Weights of a small transformer language model.
Size: 19 layers, 4 heads of 64, vocabulary 8192, 17.2M parameters.
Architecture: LayerNorm before each block, learned positions, biases, tied embeddings.
MLP neurons of a small language model. Each row is named by its layer, matrix (up: input weights; down: output weights) and neuron, and shows model dimensions 96-191. Each number is 500 + 25 x the weight over its row's rms, rounded and kept within 0 to 999. Numbers have three digits each.
After each neuron's rows, "fires before" lists the tokens most often just after its 100 highest values on Wikipedia text that the model never trained on; "fires on" lists the tokens most often at its 100 highest values on Wikipedia text that the model never trained on. A number after a token or word is its count.

L13.up290:488530502500482539514492507506499449531521488497494478538468493491487510529505520512512476541501473513510524490440479516533519480526528507501502491477523486525489499529499474550508497507511518482493468486549463496514503523484562504490517540503518511548520517515525492543464469531550531493
L13.down290:509475483494537555445489493512493531528554504505492475493506472506497500492532472506461518494467496529486489506499482515507488504516498507463496474497509516503514521506470498468459583532514537533483494512493524517487494499509503480514528521480523503494489489485493470469510510462541522528
fires before: " |" 39, "″" 18, "′" 15, "1" 6, "." 4, "0" 4
fires on: "8" 29, "9" 16, "0" 15, " " 14, "6" 6, "7" 5

L11.up155:515515508511481502558494515525533544467520480485516483492499547507516527482499507483547519556542495470479468527487509457503483511501478498526505526512510499494531505434522467524536493498484551475477498485504508467487479499512530495518489472532433531469449487512503487514468453511462498486
L11.down155:517472496490505493507498517470458476512473525560499512513469526526515534472505497525541514457492507502494507531502547539494527522519526452495500474503484457521507483483504496503497494502532530490481516453563486500497457540473496499486460500557478480504471488489497483467514500508511550516
fires before: "-" 50, ":" 13, "\"" 8, "\n" 8, "|" 4
fires on: "\n" 66, "ung" 6, "s" 5

L11.up373:477510491503484480547529488489478530562502502493481444474532536512516502490513492460529522525509515516534512498479495467506472492520477507520533484505538530531466518490502516535465524497539518469458495527530523498474466466542506483474456489485483450466473539510496493510466503496498514486
L11.down373:510537509456470530522501486491510537532452527489443554495467545429508486534494485516473475497440505496504462471466501534505473512486474502521510531479493517512500479498551499515472508488503513493527481516528531503470507491489543467449497486527524455488484517545487517485507543512462440488
fires before: "s" 49, "t" 9
fires on: "'" 64, "," 18, "-" 7

L16.up450:495520483458531468485479489497489492532511527510548465513461531497534496515515460521513486525488496490537469520524522489512499501552461501543520476515502535468514474546494483485504516504531488470472474472536468567506522539542511492525485548506533488451491514537499510443490469456515510484
L16.down450:503525554542470525500481492478528511523480490518423497539483501490498521495501496440488500484504526503458490502464507521478500489499544482490521463516477476498498528471505503516495489497491532495484531522498466474457510486520488505492542471518514466480539520496486522492501487538491498510
fires before: "6" 19, "5" 12, "4" 10, "7" 9, "3" 8, "8" 6
fires on: " " 40, "." 11, "1" 8, "d" 7, "9" 6, " (" 4

L10.up260:514499526475491486508497490539519489526505508476492537509514505490496475442537514468471521475529453510500493518540451456541530498500498500507479516499516527489515456497480488472511500510447493533455456456506474457552490494446504479533468535544502507541488500448481478505507513478492457505
L10.down260:501490541499485476500519494526480497536515496495484487461507525522524512497517504478480452519469458490496460507513486519480527481509535489511505502496509500545549528539533491489493508520517501528490489487500471483522482481511485468546500524451503528486536509475522515490450423527488487464
fires before: "7" 12, "5" 12, "8" 11, "6" 10, "0" 10, "3" 10
fires on: "." 93

L15.up421:507475501483492513504538485501500493514539498533567495510493468479525499532463482498484512470489485518480484462516493484551473467541448485512564543506513450548456474501484462464564518450463509481500526510508500529449502525496535487464457521519513479486554537498521547522496478480472520484
L15.down421:504502498520509450482512488507552513518516502516476479493530510463522548522512495512508469472501475510515536519526457513567455521485541517507489473497478523471500550531498477463533489509486513475449526455565510542519528423519520521497468500485502477483468516449483515495492489508468476454
fires before: "4" 35, "3" 31, "1" 7, "6" 5, "2" 5
fires on: " " 35, "8" 18, "5" 9, "o" 8, "1" 8, "0" 7

L12.up943:514519525436489511479481500504467475517508488486486492533509514490499508526471512535488464479456519506527499532541470480477529515523496474466528491541530460481515502481470485500448480527507479542526572527543460507501511534545497491496531500499490516489531496472497463483475487514497536508
L12.down943:501489455486530476501479523492542473485536507563534517470506502473536540493525487468465491523518499514512508507529490531518477476483518493515506478497521498516453478509512449521529530532513472461459492487452487490502494517476483492484498458466542472485493453525509521506424544492500476528
fires before: "0" 47, "9" 27, "." 5
fires on: "2" 54, "1" 33

L15.up811:474505527520476459489529499532544506535528510484508520445479505498558485488497534543538499494501509514500503486476472488513480475486488508523492520511466488473515465491502518468515468491497467481482509456481503481531495522506499503531501508480467537511446515493468470535524522504470476522
L15.down811:549510474490515528509566468514484542465519508484522454496556514483480546493482479512481491491521495503486516535533501500521523471443528529529463522480500522523482543492483493442502502513561539470499476481514514506473499461470496547525495494518499462506493504488503511473488488462502443528
fires before: "9" 15, "8" 13, "5" 11, "0" 11, "6" 10, "7" 10
fires on: "," 28, "8" 13, "9" 9, "5" 9

L11.up505:477532502510512516499510508495494507455530436479490474493475475469486511495467488529514540537499488523492492505521515472473554469552486496487518517469501484498500539477522472525539519524505524526498496499507524467517465458505522468483504485471493477492547495517527548534491495489520510491
L11.down505:506512484493523488479502491502525542518490459450480501507502504522478511486487513496513545471484493531461551479567488502522534476468481507530518520522497496502516482540483478514509516476483498491499515486508549508509518486499509534510471483508527482468528507441538482538506507481527530503
fires before: "3" 51, "2" 28, "4" 12, "6" 4
fires on: " " 41, "1" 11, "9" 11, "0" 11, "2" 7, "5" 6

L12.up859:481455530492538489498473495544510494494518489479539494497507497519472487507506478473482543477476499537517565501503531529458510495499492572512539523491468549495464527478523496518496470501538481517499489534496480483522549468516520518481494488497494459482482483545500478505450505518549449460
L12.down859:512528492533498548478539482484524521510490519510499476503497516498497536503486497468457493507505513507473517455442476544490572471487531451499503557466508499493472449484506476488518534511507503468513474506495493508450482482455448496489485567532487482484507538443486487520474487485499507510
fires before: "\n" 34, "-" 19, " \"" 4, " " 4
fires on: " |" 34, "\n" 25, " re" 7, "2" 4

L11.up370:526542501483492514519488561498475495525467484468476506492514498510483500472494495478475543547542523526483456526542516483511518445489508511466488503528435546528451479500452481487475459478518514499469470461468464508525530490457533510514448529499503523452506498494504464526506505531507494511
L11.down370:481468495495472532464508495493512523469529478495496511532531507525493515498486497486527478503494458509479494511493469471508533513494511470519495518521550488441500546517535556505511513480505494498508477478494466504527452514499475477477552529513497473510512504476485520579482514456531517500
fires before: "\n" 49, " In" 6, "3" 6, "0" 5, " Succeed" 5, "1" 4
fires on: "==" 31, "1" 19, " ==" 17, "-" 12, "0" 6, "." 4

L15.up694:476497527538474488486517475456465515514484516522489468525502460559516510468491496527507526470480527516531532472491513504476489492491490470487444503502510518479516555482454472471507500501503481490438485521484478508502509521513499488505510510509545458535475487501526505528473485493469501509
L15.down694:503497517493500544514448493523485443486519452453474498508514514492493488483513524473511526512529509517491488509524512534532509465472510503491524506504443509539507462539539510508479508494514493549541501544535504466506487501488493538528500472521477511463504522500505491433487512461488499508
fires before: " " 95
fires on: " |" 69

L11.up752:516518500506481478501534467458482522511491551522514519503538462496484516475481440550495519471519505508492547505455499480498494492500515509497526497510505435494504479523511509518512492492566490512467452482475474502476461497482491446496513513524488539496487574519505455528475487516446516517
L11.down752:541529460517509514469547502479556513494511542531492504525496480472503522516531522549471502499500521503510531528507468506460441461502486500501526496500488513497505484491471487430521507497498506480487504473476450474479515477516477436507495530476542476466507550483528495511470478497487513490
fires before: " " 67, "1" 9
fires on: " in" 30, " " 12, " May" 9, " March" 6, " April" 5, " |" 5

L16.up368:489515476471473503456527509515487523511521453500482488500489549523477452515492493532432517487506505505477476524466519483526460464499494480517453499520493474561494474450498518522552487518471490492512500490498538504491517512459510500471471502517518456497500490515521530517524525526507456490
L16.down368:494482513501510495546535492477472506464510544495510451493530538567577499502527520467499461497464503498497485508485510474481511505505488530492490521463498510489478487498505524496475467500543519508538502486444526485550510467508499524539558537478507552503517492494511493471516503474485524481
fires before: "1" 18, "2" 12, "." 11, "7" 8, "4" 8, "9" 8
fires on: " " 33, "." 13, " +" 8, " N" 5, "4" 5

L2.up714:485508462488458503534485499557483509479485482534505514476501518461492480512460512493520506537514535517531474577491522470527510469460513530477511505499490529498487486484488576507523472534504520474497465521494521498512520528541452497514520477486507497463534486489493515497516512521498501503
L2.down714:475521545502506503491483482521483475515450508461496535480490520473459485523517507509478482467506447510484488564482518487509505476508511475510471496508507550482488503476489494511507502487493478457492474497528520472475539524483512507519458506515493544554498496464486483518479524505509459514
fires before: " |" 52, " " 6
fires on: " |" 52, "die" 4

L12.up328:468510485531502512476498509516502507485455505498525530499520512495479509527469483494488508524518501497562477486468482511512513497475484493491488541492519477521529486509465467495511468514533504509477480456520484475541492529482490494486479530522543505517499459508488505534508542507543519508
L12.down328:527474484483492538497517476525499465497496517490506445548459507497483496504470501482503534495505505486486458492506488492472522514504462485489505496473471463508531482455514491531492479481527547522474514515504473483447477504503558527457493518511554500485493525525483540514527446541482494546
fires before: "\n" 68, "-" 9, "–" 5
fires on: " =" 38, "==" 18, "===" 8, "2" 6

L11.up395:484510511489478533508532465563481488534451513513512501520528492474487474453476503496524517507513535463490475473481491479505477531481529493515519508497464496488502472494510473510516504494488502521525512477515466491505513529474477473514544504493453554520511514524504514493520526494475510468
L11.down395:452547517522508476517516482539516523484508493542501539501507498507461460492496534493526525494504487480519477480482514474528512531467532510481523551505520456490526471504511539498488534503491497465497491486492486528541530520474530511517520507479470526497462516499483516474498484527479524460
fires before: " " 80, " $" 5
fires on: " |" 38, " of" 33, ":" 6, " about" 4

L16.up29:506488491482498508491537473490480560534473493501511440536536471513465494521457486479538541516469497525482499515512467464485496518525520531496489503499545546446528481508491473473460458524550500489490498481469511529480506484532491472502508523500519459521523498516472516520491468467508495535
L16.down29:489512535534499454486499487500481502562482466507503503489499517512503477505546504511511552512504489452508475505516479527470511503539494517529437482476455516493511520509517519490516522507483515492513517495516494451443550562505493501504519520480520550523504521506499510463503460489518476510
fires before: " " 33, "4" 7, "6" 6, "8" 5, "7" 4, " |" 4
fires on: " " 33, " |" 9, " L" 7, " m" 5, " Lo" 5, " W" 5

L13.up856:525490513479503492506534495495438519507518493520524538493515477495491490433476487545463492528512492488464518489509510506476561500503536535475574529505475511523489532505504501502540501485475512460500472531484488496493509482488524450479501456520533506517516510514479474507493460494491520491
L13.down856:486479508517494484502484570462521470463488501445513508522525527486530514488514472447491519488455527534538509513520531501516497495534478510479484480501544529486501521467473470490481513442455495525520549532460516510483518520517513555498513535466465492470459448522516499490505557501507500500
fires before: "1" 15, "2" 13, "|" 13, "8" 12, "5" 9
fires on: " " 42, "1" 18, "\n" 13, "9" 8, "." 4

L16.up758:488485519537495502499526534475485510470483481490500509495513548551512549513490507475536524531470490459462482539509459498511510487488489479511505512524460490483447520540503548520515506487566519511509459494470460497530465479523500502534498481509514497538474501462443484525515456543510512516
L16.down758:518494473505520515525474468516479493549518532500465532523488506460477500525508526509495504455556519464443476471540494511528482526540441505516491488515510513491494473522488461509519562497478481494499514519522510508498500505529504507478517498505508495531527524510568501513536528445482488512
fires before: "s" 65, "re" 4
fires on: "'" 70

L14.up606:520527514487530496473552495548485485528538486496518511479494534509486535478504496518486525548482483526519529514487495489504505481488507545541467491508473495484505486505488479500523507521518511484499531487455485533477540493524478460489498458465508557477525511535496493457462485477491528500
L14.down606:484568518533491478520526464493495546511473475502490461503546506462532527506473494454528535524519476511520533514533521507497488543486540508532516469516522460568511500511521462478488528491521491537499537479526502501479518545475541466490493509512444502481488489498516538465476501509479474524
fires before: "9" 92, "8" 4
fires on: "1" 68, "9" 16, "8" 13

L14.up197:496500523514465491499532546508501485532558483525495548544456472543476481464521505550513462491476538494537532518451497470490498513560543451507481514525478483514514495487504461513541507493528510508507411507456505469459473485505519472524487491509514502513530481524512531523536514510462511492
L14.down197:488503505516547521528475472452542467517521500481460499545488481517502502516494516496502489455487540493501525526484527525487516503503470495475469543529518507496508474503510498533516546489490505505509480486522515525489503457534479497522506482487497480485499499480506488514532532491547525509
fires before: " " 32, "2" 20, "3" 17, "4" 6, "0" 4
fires on: " |" 19, "9" 15, "2" 10, " " 9, "|" 7, "0" 7

L11.up577:529498502558520511517508479473457480488490504508516507522505492531500480450484433464510516520515507454467525502475528490475466460534513536435481514479460497531468484493512517492485531476497543539491476503481473494471522504497500511494476495503455471492476547513491499525519488509473526508
L11.down577:536533497522520542523473497530547543499483516456456559481466503495487489507508483515460507511487492480482477504516514534541529509508497519470499507472520453523491492533490522519503486514441480519519520499519497483511506489501530485480448494520507527525543459488471497558562500478483519465
fires before: "\n" 79, "|" 20
fires on: "\n" 37, "===" 24, "==" 18, " ===" 10, "====" 6, " =" 4

L13.up322:539554484500507506502474506515491528469490573477548512494456519516497452529477480503466474547483481504544502525479512484469503481461552517546487535487496496529547514490552496487470459523507534484501489515518484506534489511492501480474467458493504516511531551519503478512466483492512555479
L13.down322:495431474503490484475511471470510481514532467539534458500496496537496479501485524460487500473516519487480534477529513506483492530522489478479489530531518471498505496483495489498485463505545490496414491481444477538475534484523489494532535525529480523489508480499529496467512418516502516502
fires before: "9" 21, "1" 18, "2" 17, "0" 7
fires on: " " 28, "1" 20, "0" 19, "9" 8, " (" 4

L10.up71:521521496542492485493508512468512525518509468522542498547524506470478522493491457485473490456442520471496506537488503518497491469503526527505497505512472422498531515502539514508579503541549499519505504503503484496509509522445493494507536496511486530479503498502466458510464447502523519459
L10.down71:486557517488472507525502504468491475519554499500503493483507476466484515513476495546531481522466514533547504469453513494486501485509531491500506472522511473491494502518514483510453548472503500498521471512525490481507488489475521476528512495471538522504544481505522454483538469481535506593
fires before: "0" 18, "9" 17, "1" 16, " " 7, " on" 7, " in" 6
fires on: "1" 20, "2" 17, " (" 12, " " 9, "0" 5, " released" 4

L16.up35:457534526481504504485500470535503498456515481508515518501511522516500489500501492448527542478510503462553508479523467467532511496475515444496523477484489445525540517486493509519505481497514508527481533516498498442490520525500469510473527533512466498519486505467526555520549477471461464505
L16.down35:477502438533478514510532523490508485452519473475503459467525459517501526470467496514505489534500517609486485478530499518491476547488487494533517529517490510502456531518534522477504518496434515461478537451496510504487532502501483480491476501526559487477520504508534453455511452483495522523
fires before: " " 43, "8" 7
fires on: " |" 28, "1" 26, "3" 6, " at" 4, " of" 4

L2.up340:489524504478497507497494462513487474506496504515512485486488493535474455513487446514483513492518454532503527530466492502486486477484508450511504508491520500492535483503484519511479538454474510490526519456538527448491508527470542474527504500487505513503483520489522509508496466476566525504
L2.down340:500501480545460476476543461500510509532479527496515539494523495480531527494566477463518499461457509494530495480498506538521528463493517510454512458492505484517499540485482457530515510519505466481469507484485443498491504494477472501581458499504473525505530499494464532507450507496471487552
fires before: "0" 28, "9" 11, "S" 8, "8" 6
fires on: "2" 30, "1" 29, "." 10, "---|---|---|---|" 4

L15.up512:480481457507504486510537497523444497573476446487466464537479495514498521514476505489472468503492510510500505519487530513481475487485519515549498525486513501499554490476477516477490542511534504541517538493506487533495523498543532506518449506460490495530549526539484525498471466475504469541
L15.down512:498544490546449521501493484520505482495535497501546528513503479507505519538560477475499464536479464481527542485514470464490537522515528489491499550504501488527494494471513476505507487540492464490521512469449522507501518458488525479472474511468496507497521519509497516497457490454514448513
fires before: "9" 23, "8" 23, "6" 15, "7" 7, "5" 5, "2" 4
fires on: "9" 64, "1" 13, "8" 4

L16.up452:516507552479500476488523447497508497523514476503526474497473537505494510474491525549500525504543447463526485519486543521505477503521533538580521503491494524480505520549538556482527530510476511482501484503418501513508491481460521476519507478552534487516501494489510477501478518538488494477
L16.down452:504508470474479508492554540462444524529493494483480530500515462506519503509518502474497483524486506497509494502497467516492523467511479490438489499508493437498490490472472470525501511464530539465511506482525480489499504543518487457480512540476491520509505485503471539490483472469498524527
fires before: "8" 12, "5" 11, "4" 10, "9" 9, "0" 9, "6" 9
fires on: "." 29, "8" 17, "9" 13, "4" 6, "0" 5, "5" 5

L16.up614:505551495477532471529503503515505510459459505511506480470501515462499460479495501500471547518499494517494524518496509485534522504501525516549498464515465463504480489492542512468466515552513515503500511496549531458504481480506496504564486498511478512546475531516509472488451472479472475519
L16.down614:506485544527516529493473510517525516526489478497488478488493480461540502520508519517506490467498476468473544501485515503478504503517544523503481502465480505509467520497518489470521485478502494510555503479503485488451494557552498518505510513487524433470471499496490551486539493480485524488
fires before: "1" 31, "2" 24, "4" 10, "8" 7, "9" 6, "6" 5
fires on: " " 97

L14.up1013:518525502512482518488535536529495525522560551482508504523535475540428520536473501542492498448453489510486480513482497466479462498484512471469503486540493508512559519488487488524510506525464530499496443475517487524477489548498519509469509490494509532482474509472509487465500498497513519486
L14.down1013:502489494512489498487504461476502505481533543440519523492500507504510497504477506504531496480512504479511494479519517458514520507470487479442478521493518546463480531471480469562484497451485492515440510508557513529473495532484448490521537514459498480468504520500517505543478491484496516465
fires before: " " 61, " year" 4, " be" 4
fires on: "," 49, " can" 9, " the" 8, " it" 5, " that" 4

L14.up591:503457545536517430515505518516505502522539523503457523502473493512509453487484509513438498540516514474487453549534544490504517487487492460510501524514465494551535514507463501465507456499447511485444485504511494473478451523484501538520506475506480523543486505524480459503497466490504507495
L14.down591:518493502479503502457526504452515519514500486507498508508470468523463505476526512484446526505489465574439516496514500514458477493540503493501499483556514512544486512509484516482460572538491491518549494494466470518447537527533531499499491485488456502489524498482512495523515478506524476491
fires before: " as" 58, "1" 4
fires on: " well" 34, " " 10, " such" 8, " known" 7, " served" 7

L10.up86:490499540508534499498488468543491509509491522514553537458493521490478522502496499470447497512524535506540492494447511535492487540486535495451514503492499444497490503498463507489504477446498519549505485514497490479519517480525562492490474509537463504501483510489505493516535533503492447481
L10.down86:474470528567525527518480458504550464509540536487513487514475563494462489482512494496496496505478472534511524535473498561473518517534488454468493494497488496556544506486493529496487479494482552461496513476480486488491511497528521485490453508551537472480507549471480491499500508542525500485
fires before: "\n" 94, "-" 4
fires on: "\n" 100

L16.up817:485507486466542510500479490509527526481511517453532546502515485491492531538488533512461495511523492489536472477560510466499484474506563509488523500481446422519494506458520493509504513529487536497442496514507510495486505553497526484482482489521459515481504466515507484490540480510506504495
L16.down817:485491536522485545449463505511481493510507549470518489479483526523479536481517503481484513502455482516440480486489474450507505529472536492510526530511501482527469473473470512532504484487464515507465570520488490517544500481487496449506522493456511489538507523473490532532539478481496477529
fires before: "\n" 79
fires on: " ==" 27, "==" 13, "===" 11, " ===" 8, "---|---|---|---|" 7, " =" 7

L11.up952:520500472485528520459518440510492507493522505519511545522526476503529485519466500518514496502500485486475470503508503511504495505494497468471497457475497469531482575588547479505532504516542480494481463483526496470524515529489482500509514503490505519487468520479458480521501475513503543498
L11.down952:506504517514459464514490487517543531488535500539519481525510487503479510520480479506528564485475516520511472515460537490460489508460470503442491493492471513540531521486537473486497496535459456473476481530474499520533524507489469475518512489491503519466480517481516489504498483538487543456
fires before: " " 58
fires on: "," 47, " the" 16, " |" 5

L13.up597:475517453485537478448516489490486512531471502511481497502471516511519474473503558495436495489521522506495481515496513483527468449477570484503498497522506506537504462520474568517526519479506456480551511491473506516462495493508517534497471458487477488472461519466518465516506540488495495479
L13.down597:489475471509505500491488469505485507490537493489497467474478479495478489506512495507438477529512519466513443491500464496500526477512503465496495518489520506482518504512517493499443470484505483548500494483516497549549511464478450523493551483498530478504497476501499554442465527500509472509
fires before: "th" 19, "0" 13, "9" 7, "6" 6, "2" 6, "3" 6
fires on: "3" 38, "9" 13, "6" 13, "8" 9, "7" 8, "4" 6

L11.up303:485519488512500465490513508500512532491520463534456510507470509488474545553484508523452480498504497466479531524506497490553498455515517517452506508547468482521556480559553461524526484546498501503513554463498513496526468512502493496487471499473511458500467525537483516503480460495486496524
L11.down303:514485507525498539534492524485463505476445534452489518513537487500522512485528476478518522498521478524488518481518497509434494482472477500528537498551512471471488528482511524458452436501520482495501488525522506496447512468476534528523466521499417494507555508455537508502492499546481510499
fires before: "2" 56, "1" 17
fires on: " " 76, " not" 13, "\n" 6

L11.up946:510492477501490483509516431555477515476504498507480478442506481514501511486511490500505492550573502500543511491499475492519532537562535477496508477491485491507493516520498453533497486524496547524515480534471479486481459551459498525508476460509513537520492499509523515533473490476529493532
L11.down946:496519486505541518522543481524509495514453516504488529488467447512526530490474512494505478525519518520496486500485460526505548483497486489468510500516515545517488508499520533453477508501495502438525502478514497505517490462501517514456482520495559513511496489532480535459472437529482517483
fires before: "-" 68, "\n" 8
fires on: "\n" 71

L11.up519:466509519508502519483520474513503507465507511472519528531537521485518459503511471489504498502509536507505502516529465534524477506569501536453527497485485515465427486470456483540507486493481529484472429434485479489524522507501502512544500511505514475523526480518467502498495549506475438498
L11.down519:462510554492505516493513498496493527531554509526512493478510519497469521485529471528478465523476524571506490514512494514431475502447533512472501468497504465510498504538506489502453513491514497500538533474520504526468481531506549497490490452473534495497516521459460527511534485506474527492
fires before: "\n" 45, " well" 5, " a" 4
fires on: " ==" 25, "\"" 13, " as" 10, "==" 9, " ===" 8, "," 6

L13.up277:535506511519494518495549453462474488530505518521475497437493498507532476445481508466477557512484531474494485464519506543519537505514507484468516511433513455523535507520514486468513516511523532471460462495506492476460506495475553515493514523525500486487463484521551519522493523522456477465
L13.down277:515490469514499488530499514500502465511467497499508470528478498507506519463502494484507528477512495532476538493471515509496477530529484518495528493506475556480475491502526534532431491486493519500513498539476507456497500506516524496542506532518513509449502545489476510489505490511480505496
fires before: "-" 72, "\n" 14, " " 4
fires on: "\n" 91

L12.up531:508497494514561485495463482493447516499466430540510494517545473472494525515497523504499499511517526512515490487519491526510483512493461512507490485560490515516533491504482515519476517521513477518509468528512463513486514479510535518559519502518478492508511507487454564466517541500470498479
L12.down531:539497500480480496530530542524478474538498505514537555534468505555501519475540448513496508506487497537459517501507526502498502462496552524517477524485541479486470497482455518493502438504530498513507454477449492469491488515486478465482493496496512486494496502499553509508496485533535544484
fires before: "9" 42, "s" 8, "8" 8, "," 4
fires on: "1" 58

L14.up925:483517498552531474519496443503506504505462497522521472496511501475533516480499539494486503508497505508476529509510498491540467496520489518499460563507513513528531448466526524424522489552528520542501514464447484530512531494498510515553470526490497463412472503475479508512487549503498511524
L14.down925:495505510482497474523487491499475467530510485461487533499498469486497503513492483474489471518440500524495486532489531517457504483482503454550508492480493485482528535492500496539464498516496480516528442505530525522508486499484508477460516521513518480490478518535467476464513504508538526511
fires before: "1" 25, "8" 16, "2" 12, " |" 8, "4" 7, "9" 7
fires on: " " 68, "1" 9, "." 6

L15.up631:499523511503525519462510474521535544503515527485498491485488491528492481538498519524485491515505502462505505520515456500510474468524508531487508500523494441543464502448456491501458508502447458508515449503515497482501503497504523514515519513520501547466515458507444502498479506496488495483
L15.down631:500498474490516525531474516522506495517481498528496459481488473518503494488519503470469513529539498533515503488532500529512537504465534489444486531491491513506497493428484517479484535495499519530450513550521476489473520539518498508478506512510491470482490493486500491519476501514490502474
fires before: "\n" 97
fires on: "===" 29, " ==" 27, " ===" 19, "---|---|---|---|" 13, "====" 6

L11.up745:498514468494508516484464497457519505452497524483521499454520525475488472475458534495511509488490504516534479505462504464487513538485500510489496489450513519487500484497480502486511506529550467505514461475451529510489480489442511464496494492548462473549486557520572507532524478541502506488
L11.down745:494476504531493500518515497532501488516544499487531495546573516489523478496509500486515521482481488522466488511486540539530537446465550503494507508504540435516516460496493503533486484521490478473494449505483501494526501516451499498492549493443532511495499467522467500480486476516502484485
fires before: "\n" 27, "." 15, "1" 14
fires on: " " 23, "\n" 23, " (" 21, " A" 11, " |" 5, "2" 4

L14.up543:503496498515524491494507473482527557498497514534527510517531522465491501506466473521450520539533516493500499482474511520447463510548514522509533472510491468547506475513516491507528486495562505503501524466529525483492489528467556488488443505491507487512511494511489499528489512486500512525
L14.down543:506474479532517510484469477499540497510449506492494516499512481455512512533535521467458530520488518553466528502496482476512524455496541535522498506525484496475535480481518540508504509464528502503530483475478501497480495473507535480509501505468518513482458529521479535497499463524506496498
fires before: "." 34, "\n" 27, " " 5
fires on: " |" 31, "0" 12, " Sa" 8, " U" 8, "s" 5

L2.up652:501480483552485547507519479522488491504505483481547546467502492483509452541479475481523514538524506493492506520472488554483483482502508508517505492497504517461489515482419532489461479499477505559498523510498518444489513466496464490514506502534459541490526529458512488528497487505493454479
L2.down652:498473497484497522524495522488523490504508482422483495460509501498531494480499521489489514520489510505518488529450467477472481550528491464528481514524517500521470496467508501479505505490508497461479549537504492476490487475504521515485522527497446562488506500503527478513496528466530509504
fires before: " |" 63, " " 7, " of" 4
fires on: " |" 55, " Seats" 8

L15.up918:520519498482462514529500494484460484507486529545546519475495527499478495442493564478498481481536523480503487492500532495528535504484489508525481490470452469496499467532464498501527517483469509480496497499515536484540491479518552537505486531498461455517505492482502468502462508455497490472
L15.down918:481484476490520499500463480516483504514516503463468480506545517478524517546483480540479499510470527508474536503509521460478491514508479506499479497484532470487498511532522441516504498479573529510496514496470507523465488490471469517512520451520495490505519462485538538528507522477477512527
fires before: "8" 26, "9" 25, "7" 13, "5" 6, "6" 5, "2" 4
fires on: "0" 19, "1" 15, " " 12, "2" 11, "3" 6, "." 5

L12.up140:507464482459508533453518505474487491511521482470503508529490449475507484497506464484460484492506567532513468508564502517524516548511465510501546524549505492555466478520505492487465492463533502478454477503485471494492501517505510511500548508510568465460491508464517482509477532511543497505
L12.down140:488567511540475499502528471490504482515500512475492489454459508496481523486484469465524517513503465478496504506488497505542532467497517476528527510516479479499503521498457490482499493510489476506554549482547440504490524469511482517469494494561504495485521453523512484552510465494468519479
fires before: "0" 39, "1" 19, "3" 9, "4" 7, "5" 5, "7" 5
fires on: "8" 20, "9" 17, "1" 14, "5" 12, "7" 9, "0" 9